MLP neurons of a small language model. Each row is named by its layer, matrix (up: input weights) and neuron, and shows model dimensions 64-159. Each number is 128 + 32 x the weight over its row's rms, rounded and kept within 0 to 255. Numbers have three digits each.
Before each neuron's rows, "fires on" lists the tokens most often at its 100 highest values on Wikipedia text that the model never trained on.

fires on: " (", "2", "1", "===", "0", "9"
L10.up268:146052104115078153171112081197154166129093106153090104114033090126184094109067116154130083125119142160137105120088173094130130124154169133179143157149186147158154097160122095152121115090110155092117129124119086112136145103135142112123098118154115135132159135171093157147088095175114135142

fires on: "i", "2", "9", "5", "8"
L10.up44:118142093069121152083208107127132143123123166139186138086159070128111061140138108128122121133175097124095134141135133061153096105134160230092124157176126134128064162142123132088157120086095113135121143133137141171146182150139137121145144061079231090122119054132106164106075056080135077183

fires on: ".", " which", "v", " what", "pos", ":"
L4.up480:091072130102153103149116088084161172112103133107064157128120146164090176075069153120103162070129168120163124129050147144160087151104112138130093128104179097223141142129130158096116138137099129103142114178133105177092085122115125137071140123114111150188135129158087092125108196099134140181

fires on: ":", "=", "cre", " Time", " Elevation"
L3.up88:097133150155044124158105134139081138166119067094129185166063157106181139085185174111162121128110090199217144159111118145113133092138109118158111118150117142169159134151138109202092113114160061138164146165051063134136138099123165103097170118125062141103110087124090120086110097097123124111

fires on: "'", ":", "ed", ".", "\""
L2.up382:147121151116122119117100130121121155119123120101141123168108189135119152115078175132153055146118083100121133115125153113154152085133135178102143121095114195168161120143104176208151102187163132099193079139100086159185160107111136046113096145134172163172179094156123113142122136130081148081

fires on: "0", " (", " "
L11.up734:060131148158110130077183124152161185135191170119041129112155111145099154151125183133147146052193055186153177123118108094144155115092134168153103123129203091148120100158151094132119088117160108120098111124115112122149107117123124070113109120036121040119135161143149162124133121118113096067

fires on: ",", "-", "du", "di"
L5.up462:169116048097154142122126159130101102129086132146120114140133162200094132163143110101159141137032113121135115112196108167148084151159127172117106130132090134105178171120153118155114093118135124127119117132112102147140175130095201177136145107125154132153158124107162103133133098090133090080

fires on: "s", ",", " by", " of", " from", "ed"
L8.up323:086124160132142172120120111125136185116133139118065118110105079122060086140147206132150138107178143138093084161130139116148135145122142138130104152154152096133100134076128126160168160096139096204182131126138102044101101172148127131191164074079204139106159144116117112084169099072131064104

fires on: "1", "2", "3", "4", " ", "8"
L5.up129:047145142100126137148158171116106135173120151136142128094086126113103162141101119101108122121098149167134132098128084102129145162152144116132129092188162079077098106125140107114125144085120085104165103156073128119088150130185099130124114156155116180122108122172127147133089154112161051167

fires on: "-", ".", ";", " new", ":"
L11.up675:132141092087144161150134096134092156026088138112115092145110157104113131139098122169177078081094173219113171191164119131204133139124123152159138110122091100147179118180111121144130097136145117132152095104115141082178098115090146136095159152095174120138151098126151106171117140138093138091

fires on: " |", "4", " –", "8"
L2.up578:110077121099143176163198162154127126181151166188095131091153117137142161094083139121112157106104116112160088105128155138215126129151097119096158148131076160119175082100101111073133144098127106123121059151084148093119096123119138108104098168114102213129097174143095199112129167120103111101

fires on: " (", "\n", " is", "(", "ven"
L10.up294:152094188164129119134094177166144144109147122093124105119145126151097152119078122159160125108164163169107118107160123137124142127105113131103190132146151106107142145137090165135106137150105120134122050090176082141104152133162115104075090069111066182173114132128078139076101098134136114156

fires on: " between", " who", " both", " which", " ("
L5.up741:119151131097077151131143109136107108146146148144127140156137087153134103143157133150153094101145145144111163070092091179054110063082140110129127115129150168120117133117110099091100177152165076155179121157053101143176136114147150094073132064129147160128109154233153143114120127128196105161

fires on: " ", "t", "0", "s"
L11.up271:154185167116129128081160121189160130159133102111100129156141143146093076174134081149126133128091093139133082108201160074133153141129100152100149162133135146128115096107150218091211122166097109125067143140124171136109100108159118146161187048122132122119125078112065153147129155121131154131

fires on: "le", "ec", " C", " co"
L2.up175:131113126120108105105162132086121131061124111121132194177119090102128078139104127107096168119154121170139126118128093138118120127164112170112129131081087202163082092117159140212046133124140099092128141133111130129173132160111128114085156107118120148120086130167095119152081164157155170133

fires on: "-", " (", "A"
L11.up462:121110156175079244142149107136120082109120054115151153144113099134134089164147127149132082156156122122116130151156100158160127102118124136125096128171148068129140173148106153174152135101119152101098144113087072134131161146108150088094096102135094156066160118105145155128133106132196049141

fires on: "0", "m", "ed", "mm", ","
L10.up51:157117109124076128096184147170113084153123126068183153165162087037130123150166117143176167101111106088095176083139179155173145138135122132152102117113117137097099122162159105131075148139172165160141137131112146120164065113153101104238123142144146145158105156134051111131125191137157129123

fires on: " |", "-", ":", "|", "\n"
L10.up352:173080147138080157117102121109114157128085140153087138074130122178178105107130145163150221093160080131136104151109199129174137107151151122148138149153091136158109155189103135122106073196143181082105114090092150112142183105096087184118126135058142128137146193129135130091145100118076129089

fires on: " of", ",", " (", " including", ":"
L4.up710:144167062073113145162116080197175138157120088125132108145151096190084103196106148149154079147159120124155131091127127139209126136120103180103164136198145162141122125151130128083066044143135086068131142123115148155078146193138095102112158057106112184137108125137095105132124167099191071114

fires on: " (", " ", "s", "y"
L11.up361:126132119123109094143090073088146183066154105065121104123121101095110120146145133120132096096094128051100148131134143078140129126101156116202184149145168168142155112125144109136125091118128162045170111130058096103165118147129145137129178107110168164133116142146106098147099090102144048180

fires on: "in", "i", "u", "t", "s", "ed"
L7.up335:100135150117117138141148140206118173135109114144126068159145077173115092085155158134128150123141154122089057083162154141163157128137168113131093159183144099074109105146133048126168131138098162147158118122121092126106113143136131086118102106093126115135080105150119077101149119106113123112

fires on: " ", " |", " of", "0", " in"
L11.up276:107092122184107120097098178168104153132126192083134144107112155217083124121154163138193170114182135203112090108173092116138156142146142208162113098137112177166061097135123110104120169135190067130145068062152105136141120165088092121089106126058201091108181152119111089096171113119166113137

fires on: " and", " made", "ed", " with", " allowed"
L8.up693:182135139176094165058099133150127154176086110129095078129142126153068141164092135171118136169134190137147150132154115127081169162119172103159117152095095132171112118190132138110179107116117149142144125083093146108168129076075059119124153103151130093135090124127073150033166113118116146144

fires on: " ", "1", "ing", "w", "d", "2"
L5.up514:136069152106108117133094136117113138088138075168182180138116153173131159119199156084121121093101114117107103207137155115124134122043158152168102190123224130085125097151157087139160128140162147134133142122146145130109078095092129093132110118113172123116132154119121095159179104132113094111

fires on: "-", " his", "ing", ",", "In", "|"
L10.up444:146135154114100149131155035140143185105116181083165197133141128102168141161147130184144132084154115116159133041130128088095117050103145136079112088147111069125174146156083150136119147124087108150082129134095150124189153102114105110129085171108177138139180099178134102063135132124072120155

fires on: " they", "s", " They", "men", "es", " "
L5.up438:085158145108142131129145118113100166145092207094129145098112134123099060131104104096145092105169113122083169080100107176124146154162111128103150150169123170119129137155116146125147085234118096185136131166195132153150102089111121132132156127095096120120134125129133119151116124103180093148

fires on: " the", "0", " The", " (", "}", " Summer"
L8.up667:162107066104128160173142122225139091150108164164128137112167138118164092097200127078109121137144178192070113163064116096168176150146161140092119097155150163101069098109101118104129184111159197125100171129105098128092136117067155173149127098159181111169157074125108157131109097119157099107

fires on: ".", ":", " ", " (", " code"
L2.up63:152082174108112104127075133069134153116100116128079168122093130150129123114122141088093180113130156085154137111115148133108147131192147104139147161134119160174154105123125071131034166106156149181150163143094093141108117111059139054097098183128108147105172098120092162128098177117105185146

fires on: "\n", "),", ",", ")", "\"", ");"
L4.up101:108182105125110103159116080146178170133093110196124109112098134117154098148175080148076067138185136126117098132142118108184097133123091124147162162132058102127096127128201164096092063116093116091155112114128045209128182131075135104106159132127161139098151125136100168117090116149169120138

fires on: "3", "8", "5", "0", "9", "2"
L2.up603:110131114125105112106067152116091189180118126137130106159142130134105134105134131159127135140087159162195137084163067145089141118158168116122135149139152142054152140167146132143198146107160118109154033054122147129156154164133142134082117133123117124135124095119114092108124094071130151106

fires on: " and", " for", " of", "ed", ",", " after"
L11.up380:136158103144123134075111146091086114128141104102097116130109188095064145155062154144163170150121147107097164089144132139173132128190084111169120113165118102156107117163171177121104129143137186113127142182100148085140106100110126166129163090163175114186113112101072137111144181156089137121

fires on: " (", " \"", " "
L11.up597:187155098143071146142090068120144160156112110087094180132089099084060100130145129154175090170188173126115105042095109144125140126077122166151118143121173126134115126156101151141072138181106108120155094105180152171142128102105095110090083111143138180104163112170128179165085126144131100132

fires on: " and", "9", ",", " in", " as", " to"
L8.up341:096093125118083204089122134164127140100126146112153146061126089109138117151166145146156120100156135152158189109149141170143148107149117105166141085163087086154142100154144125115167109119139139157173096091143070075163123131127121028086109122113164153174150141034055119155162176131171122138

fires on: "'", "-", "–", "in", ","
L4.up272:087099134107171120190097184094106146166107133128095048166184144120123151123141126069141078243115149132085108118127092116104115053083075156107108122116098112045107154163127158117184146077101145137076130169141138132172103164129124151108103140174166117119157073226114157170119114120202165172

fires on: " that", " as", " for", " where", " of", " way"
L3.up133:156161120097082127177124178107097105113074087137088143087133117103113150163097075139150147083109106129167091111110061119145119136176086113101166117086124156114140141073123147094112168150136132102076121095148121118134184144100161069191111108131184129104146116133132190099134149068145152101

fires on: " and", ",", " as", " |", "s"
L11.up694:125118158142120131069117118150147145063114117087106106113144111110150126173092175083124149191142149113125142100114169167167194073144088109179142106084128120114140138131101110134117082147177160171082123108115087099143133111198175146127111081129159142164087094069113152116112133081114151118

fires on: ",", " of", "S", "mp", "m", "=="
L8.up326:177101119112096115125168134198104102115116101096106175124151150171143143123089128169171178175165149170107155127094144110119146075130078113111172149189100115102147154111139185167133190106064132154089196143120148141134108098114117157097104139114142111121127047167198154092054145122160113175

fires on: ":", " |", "|", "==", " a"
L10.up545:166067111113076127148117031159141178095123152051112168137102167177168114096122146130154175139116102128171146121104191153083109124081175110097112161129147147090126145144115095128179082130104131094120107156112116210119116134090119151106081175114091126182153094180168175190117130139089123074

fires on: " ", "2", "1", "-"
L7.up194:190127099079131193107112139105074187165159084165149121138095094143118122151162146108097110106139144122133106177151139150089101106192111133075143169105135126136111117136163126254211197163151150063126152120116116166117162106069070127128173140134090098106096068113139181114171109107109168158

fires on: "s", " the"
L8.up157:121143187104098101110182120121118122080173102094125161147089096099191135121132138135180119148151136149071141159177104121092139102159125157108163104122116138087147087081086049145120146115187134107166181125134130141138074157096107127120181112125164207134141088106090130170110105145130136169

fires on: "\",", "),", ",", " but", " though", " although"
L3.up508:163107145117150127150140102152096160158083145217085183119139163134132114147134067118173079156104109101149148120094117122196099109092091178103115156150108119128147112139141138088135096094072129088144139116142070164128178096131189137171139066114133149096082050085079149163139127172065124110

fires on: " for", " of", "-", "9", "tra"
L2.up663:092180152091150119112116129152130117096124155121139126159091154084120117119134108183098109099121153111115092126144106159139193076103145144145117156151148089170116099143138129089101098164118077136102152093148142222163138140094174144164141118100113146047123151143101128091205147147082116149

fires on: "==", " of", "-", " (", " =="
L4.up4:109157142128123131119120103102115142129134074088165149131077157189161120199124154141112148143166117169146101078129133072146112154149097171199087164095157142135120134103149172131104136117140140145177124101162165162125177160050057152124116147156147169118107125121121165118036112169095137173

fires on: "lo", "no", "bre", "do", " Do", " do"
L5.up570:122148114186130073136106146157104101158091157145136131113115129177121148193115096142076126158136086134098158128107138127099075120118110151158180126120092178185139124126093156149112106130112147140141092116128112126124177158177155085161179100110067134145176131098047129139145147092139091107

fires on: "lo", " of", "ing", "'", " Dr", " to"
L4.up692:099131157144069060168128157117120154164087170093183093188106139119147154119080153140125077095163162147091127119167106108127138166161140143120184144115087088123089108129093105152168140136126159175101148113090129100206091100117167106128125119117153073056126073117130183124132152133157153103

fires on: " p", " P", "ob", "em"
L11.up247:103104122094113103116158172136123144196163129173080106105138123162116138117078150109130117112162135200165108199153096144090148152073121099084098086120112164203125228100101145133049149173068106106157096120153068137195193117076096091148150146133151088129169165107089071146108170170169102099

fires on: " by", " as", ":", " like", "."
L11.up722:154095149078079115115139118115144093123162154114098181135105142163149155100170120082130065105161126130159144133136092184128184135118128090117145083117116160153066117131115104112148120180094133155106184103146152067099132060116158082148135144142136196111103132117168056116118134161122123112

fires on: " by", " |", " as", " in"
L10.up75:162130171141132113076121140133078188166111093108155128111171097076154129143127130137144096124170154125172116100131091132139166112169054182148122134103157091164147128147128098076132146154118189169111120093106111143100115140144167163169076094159146172146122146139080144145124116148122068059

fires on: "1", "0", "2", "9", " |", "4"
L7.up278:077089131133095173125119164131121139093120108131154146142174166124111160110208141128106123091133112140155112152129061151096138160098153163113155169109175114091178136189091113194135135192122124122155127127148148128114162100155159141141105139138103098145079084084123165138150121074144140146

fires on: " |", " ", " de", "v"
L10.up164:112128102113081121129143089131123101113115127180140208090179142130108089204089108117210120144130135159082107072133141102178154157113086092147127157180153136195112131179155175155112156150185170132127110079126148151135147170148089078113131181132128204099089092141134133093169144119129096137

fires on: "s", "ing", "ed", "sh"
L3.up294:080139198107124132160133126168064155200105101134099105111133098119145093133147162073137123128113119156099159130122114124169157135143138142152114117128117087102063131159206133192115118114071180132158184072101175123169107094126116133080143086063173105111126130136114115128119082127126156121

fires on: ",", ".", " ", "\n", " |"
L11.up73:139173104169157126136109125144169177110110095156101109121128150057134087093143154100128140119143148126123158175086112156139162120139087120112154186148108158126086128141161136103125132107081094106169102110138098196167110097081191121121184116092164103110144145110100141098105234086105144114

fires on: " "
L11.up505:143173130105087081085119142113124164133078185146127195086138172106113028138119113097146094090138165166129152100190142122162145151171061160138088201139124162098109103136109177102117133137185173130116150171219122108170120142093131136115142157086112117054127165132127109094126133162101094109

fires on: " to", " as", " at", " by", " |", " "
L10.up64:151179160140134160084154151135167130114110141149132164193168098084170124123107119149149114118146102084109182100104125154168169078088103144167152162136079156155075144186063133117096104146156193149136102154145149129110107162119158126151103079104152105117100158098097127088110168153070139119

fires on: "3", "1", "b", " |", "2", "w"
L2.up222:108178111099115155123097165143097136152108154130138141155092087108158117121109116152076136121167117149180158171056045118112159165164101163088144123090118121168191148131086127136117079120107147075148096176120084161072169104155117110148111091090118085171129113096098142204127100206148135141

fires on: "4", "1", "2", " an", "per", "6"
L8.up151:113192055106143131093150125148132137194138175129161145097103108084112122105149122144107139084125116176147152189153069151087101206121099126148122130141176088173137109105118109114148114125146146112095107184102105110116125134158088074096113131090108118147084185165060139071092142109176066153

fires on: "-", " (#", ";"
L5.up676:115063104144142173123117184098126055069126129125085087097124110116099164080095189131158078147143180105117131160079131213168133159131079125137156079157124132164167125204117189133192172094103134151078143128137091171140086167071124120109151142143181138065154052133156154140110144076133146166

fires on: "/", ":", " Time", " –", " time", "—"
L3.up378:104168072078052120141150093188147137108113077100157140145132197132163161126103120105183133093162104148172104189178109076160082099127118146106169227121097122150138106157108140148134094146117094142142089125046147176084147136118121108156079126081069114135108142109148103086135097152156101181

fires on: "e", "s", "a", "es", "th", "st"
L3.up284:062118168074117100124097154134151122105114136153111076108118101106160116139143127143160120166145082097157093148144104093160108098112081188136118136100136140121099182100102135112146113069128095173142108113176151169114137149133129154115177105132114148091107104180128127159094144133088149130

fires on: " of", " was", "dy", "-", " the", " were"
L3.up21:155079142115099176108133123106052133155095078120122115167132128146046152152157147149116114152163154154136143128105088159118138094150153131085068155152169122107110165169134065157111084087112157171145183104118098139097120106123145144089149116069139137107127145157183134109120105153177072109

fires on: ",", ".", " but", " Density"
L8.up371:103151116152090134121112127122130142162115163149068149149203114086159104125160151112132121138128110079155180127144095140164104131150092152150138090114120110127160107065179135111087172118077149144170133154166141160109138133126167178168163103117124104150163102048077096116068166163119138096

fires on: ".", "on", " to", "s", " (", " and"
L7.up60:095073049111159162146137090104161158142171123110070161161132118155144159129140205167137135163103107057094107113132097146109120077142083116121175130113205171171190144125110116125132110119108108127118127155071135102151110110174140138162149151067136097060112120144113110125147113159217068133

fires on: "s", "ing", " and", "ed", "ie"
L8.up697:143176145103122120110115171110116158162144161179154091103102097136119139169049170131167104196159140146115154132217056131133114140151127111106116171105120147126122192130129173147078168131133222173119050082097098152196149104128123127110147119122113125125066132096057134120107112132097172108

fires on: " "
L11.up513:139163110118129121091107077105142164110115152133130107129092147119093079126134168135109108067163168176119127148165153129086141173115147127141139174191142175088102109101109136130117130134110153102083090149128192082138114118125131082104128127112158125166053145124117121107163094136183111121

fires on: "ir", " of", " for", "id", "hor"
L3.up404:101137188126222069116103108140067118104114075153148077136161217154124117121094141126142158161174064102133130131137141083127142070128116152175149148177073070088106119124126140066121097150095139159109143152094115124123148153113140072136157095145091131048128152071093103123125116113095127108

fires on: " |", "|", " to", "and", " as"
L7.up614:126129158100141127076132083151117114078171186125097161139115146146209172103077129137123166150081182176177123129118165144132082159170114109128137120066166159165140199149107087069176116140135130126095133109145151118077119103107106118179128079122125143125163151173140086061168091127101123130

fires on: " his", " their", " its", "s", "|"
L11.up665:215162187149133098132107112123115113157113188100114152095165089039127087161118129093083157136179142146203123110109126122142191068128172122126115087148098093144125140167130144127073100135168126154077132121096117120107176140113113128173066140101119124137154111137118120118093118113107074084

fires on: "–", "-", "rd", "our", "0"
L7.up529:182089088116113101129081123127126170128132158156078182169195145136149074126171182137198120134072124098099108147138107162122126083149145133140126191121118161156039107226147099177123116133182141081143142100099138090141168142150123155160132153112134077124097176099117119118101109132120160170

fires on: ",", " and", "s", " in"
L7.up146:098173060172141139116145162114152164102061160162133097153099109167117135164060174109200144156187171112135158087161142118142144118120122142159050163114117109116143153173107137087121155051102098206154155080094111123113160164092096126127110155113133120140074108141081088141114179108193153143

fires on: "-", " they", " (", " \"", "N"
L7.up690:160125079085114060195149109162115149077108132113123120091134184126134105167162147126134086159163099176112151116166074163167144154099129176137117164167137106134149121121066165123139070126133107168141114138188120160123188116143081153160104131099075109080123160119121220134115115115058143107

fires on: ",", " by", ";", "-", "s"
L11.up619:121138209185126131131118165102117106144106143165080085143104105137066131189060093126151119171162133139071079111131114136204166128116094073172169105109121149146096130136083210133094090093136146142125150139137104148110108107123191139200111108073142139134176147089130167131121107105118147082

fires on: " |", " of", "1", "S", ":"
L4.up669:119178124094114160140154171109094132119105120068156129099116148118112104170079133141151119099095202103160168124116091095062127119151129173091132137138119116155174146095105137150145118105150147139126120203075165174099126171157135125163109164139175128090078100129122127148111102174163153075

fires on: "ing", "it", "0", "u", "es", "ue"
L4.up491:182091144110103141181137123103057113159125150156156173207152133180096083131166124056149125136126126121120132124108080093131101151113154139125149158118156191163064089094168052170178159149127123143130119072166146101154136145073165157134125117120154132148114082095167156131186089073142080172

fires on: " \"", "\n", " (", "===", "-"
L10.up134:160109151116091099181114110190139136088184133168097056089143204137091066150089114108149106110144180142127073173083096123144133102115149147197134106164150092111137178135101126091133140115146157116134101131136071245138113120122113145145052175184070154113103113164109164106064148109142153100

fires on: "s", "'", " of", "sh", " the", ","
L5.up364:152159107136136118106174166139135146095107127152127116073114124131204194206098169124153109203120151123085170107132067071076168184146130154146135134165135114103150101139089115136150101120155067147168132110115191117093147119097088079125135103107114149077068162094137106133076106131167143170

fires on: " the", ";", ",", " to", ":"
L10.up247:125143105114165135128118103159156153134135138136156172102154173108071163163092108116161178160158136160137113116071075111167199164088066160121078140135138136181133100179122157137094098154152094138112128090153145082154141107125217141134139103106141164150141077123142027148079152159111162072

fires on: "0", "9", "4", "c", "8"
L4.up423:131126165093104127156161146140101198134129170139171161090106087089062100135097130105105082088126119162102103105140149182164128154122171171110089100112059141121099111073184153081147130097168150119113168203110149106135113076125147102131153120086046159121099114156087126151132113148120097101

fires on: ":", "'", " of", ";", ".", "\n"
L5.up663:153118132158110139160118082153150102148070115097096114097108137131128169169065211100069131082150152156095135137131136135104151151124116198149187139133169067104118149130107116162171083133142068171113124102125168137160108150144119089116161136122145189198118189015150120108093148132170145134

fires on: "0", "t", "3", "4", "5", " order"
L4.up133:113082131039105087123139067132109178151180112166100109122087112121124150118086113091120118132155090121129137118152197114186144100136113112082129198087126039148115157096149185099184117155117161125123131175114108170089111081173206049178182154115108097085110088110085143123125136117149143135

fires on: " of", "tra", "tor", "ra", "6"
L3.up458:115136112086130153121105190186082142145149083118121197182094171165063156135061131173121137129160116152127129147167191118140134091135128114121150139123146121142070065108166096139126085161126123118114128150085113131116191172071207151190130112107089153106101120132154130114139133140125148115

fires on: "1", " (", ",", "2", "-", "|"
L10.up10:157138003049125095104176100097122136144106114098137158137162098154081126143118125119163129144081108119132139189143140094175104118127088150110159130136125153155206154171094113147113125121110130160061080114124125109166131160127114129171148162137104123109161124177201142083154118140125138141

fires on: " of", "-", " as", " from", " including", "ad"
L2.up179:136067130129127155163116164100102135144083137111110144106213167131157090174086130182135124074121145181178141081170090175163152076130130145106099116099186156147074124111156136103085104118080169079122156116153099185137153082164197097141144133118143141123155124165168154177100129099133099134

fires on: "\n", " |", " The", ",", " the", "The"
L10.up37:107120087162150073071162088133106097124135111117090134110114155085077145113145160122131090146148176181105114123084175046148113107085114108094130110129158152085107157085146106079207186080153112218130140123145123064104162164126184144140150097177126133193141120141115091131137139133137127092

fires on: " |", "|", "al", "y", " La", " Ra"
L8.up602:116185114163145120085160099116163100133167184122098160161150130119120115133086118149158118113090178049124105153168170101104068139160101116172145110097139083183124109170103131144162121124167126164141099140141209065118037145164192096177132138135074164098111171100143127128112134150076110167

fires on: " of", " or", " and", " to", ",", "."
L2.up688:136115142080186128193163102156142118161098102126096145084104127126128113130139193116155161200126184129094158103151178148142134097160131137155135135121141143158166136072194126149091119163123163112105151141074122147138129104077076122102131138123152121187096136197152116087137194145183123137

fires on: " D", " than", " only", " T", "us"
L5.up651:107183155106109112118121115140133138169154097169126136219150064090097078088121157108111193120121151127073154110129125093126148117087115124100133114143148112143100138157152195086108136222087102157119187097167128129091056085071176113129158100169157085177098138115115107136106125149094105159

fires on: "s", " ", "in", "or", " and"
L4.up137:157156114136116160147134122130130096114115066137145144165162121130170070192139108142142118110123156148136103175156130105123087135131106156138149190112104158147120093070149177118152130147121172045083067104064157110126106169203128097115145175181131094109114082149069140091144158092163111117

fires on: "-", " (", "6", "°", "8", "0"
L2.up291:124084091147115143136135159137065094102079157145034086195084111110105176172149159109167131167171152113166107085100167127114143182124101189122101127163155057123140095150107054095128125130132091144046146146168122108158096115081166132089150141131097148098129092157080195156134131153099136174

fires on: "0", "e", "2"
L7.up323:144111110149086120145144157154084119102136148140152129183149130155117046118151154189207137104102139122120102152098094137140139168132132164135087147190129169140124147161107094154147140115086070110148144109134091084185104133142144121173167123037214114091139089119119085188158088100124079160

fires on: " ("
L8.up219:167191090079118110124096086103096121123121097149153107099099140188134131168098118152177080120162184172097115076185100113185103083115127118172182143119118094122140132128114113213117132150131085136066060116180097169169105125157096155108068123102090150108137128109110157118129174220126122143

fires on: " |", "|", " a", "===", " Chief", "-"
L11.up495:099129115100086131115161116089113133116136174163111164149152149128119090143164149151145138161159124139167125170128154093149117138087120104159119172114176090154121148146143077155175131087187164059107093126074182112057074082122107073138099156127162152174149134099138179117162076161116090116

fires on: " |", "-", ":", ","
L10.up8:108093116226115107120139120135114118082097091152172131144138122161151165161086133092158137124132157105141062101128131136107083088125099117159095125116168069123128184155117149122080092089101160144109107130132075086083177096127145187121128097109158111120135195120119138134110149107114154096

fires on: "R", "ly", "ed", "d", "IP", "ing"
L5.up288:157132186151111073115159115126060111141160094185140143065140144116122135141111094171138089101159138114086129142117113084108084127133147152120097142116150123125129133114109161124067147190166172165146063166116112184138154161094090076129104140125170121186077208149099126134118130169076143170

fires on: "es", "s", ":", " vocals"
L5.up285:118153131102142152148130201123163153064048199118130099146150144113169115125105106084163094150073113045227098097114090127128162123083127114141123128126164143125089103145120130126132160097114083162162113103143155148155066111103113102117124074133148126095128123039118192153087126097139109133

fires on: "-", "9", ":", "–", "5", "0"
L8.up102:101130067140102144090117121117080155150132082214101158094120129116104121111219120102117138131100143205145080148164099182134145168149100122064164083080099125130105077210064174126159124119140107077096113182145137138159120112137107101174153186137114109132134106121098175142081148125085180122

fires on: "s", "t", "th", "ty", "."
L5.up738:126119146145186154178077174120141127121127138167118126141134126107156137066151143129140132169127076140144071120127097141177159082167141186113159111126126092161185132155151102138091139130161091105114185087072164126152073042145153128150186124079131179141123169167119124072090109123191158172

fires on: ",", " of", " However", " and", " to", "-"
L3.up202:118094116143128176087103148065086143142135075162156222111096164151142159129144093164184159112124149093092168134142112121164151120155075149117078157095149142136125128125148139123160162109150095087123109189098176139167156119081116152154142093102156112166132093160148091158136145153133118181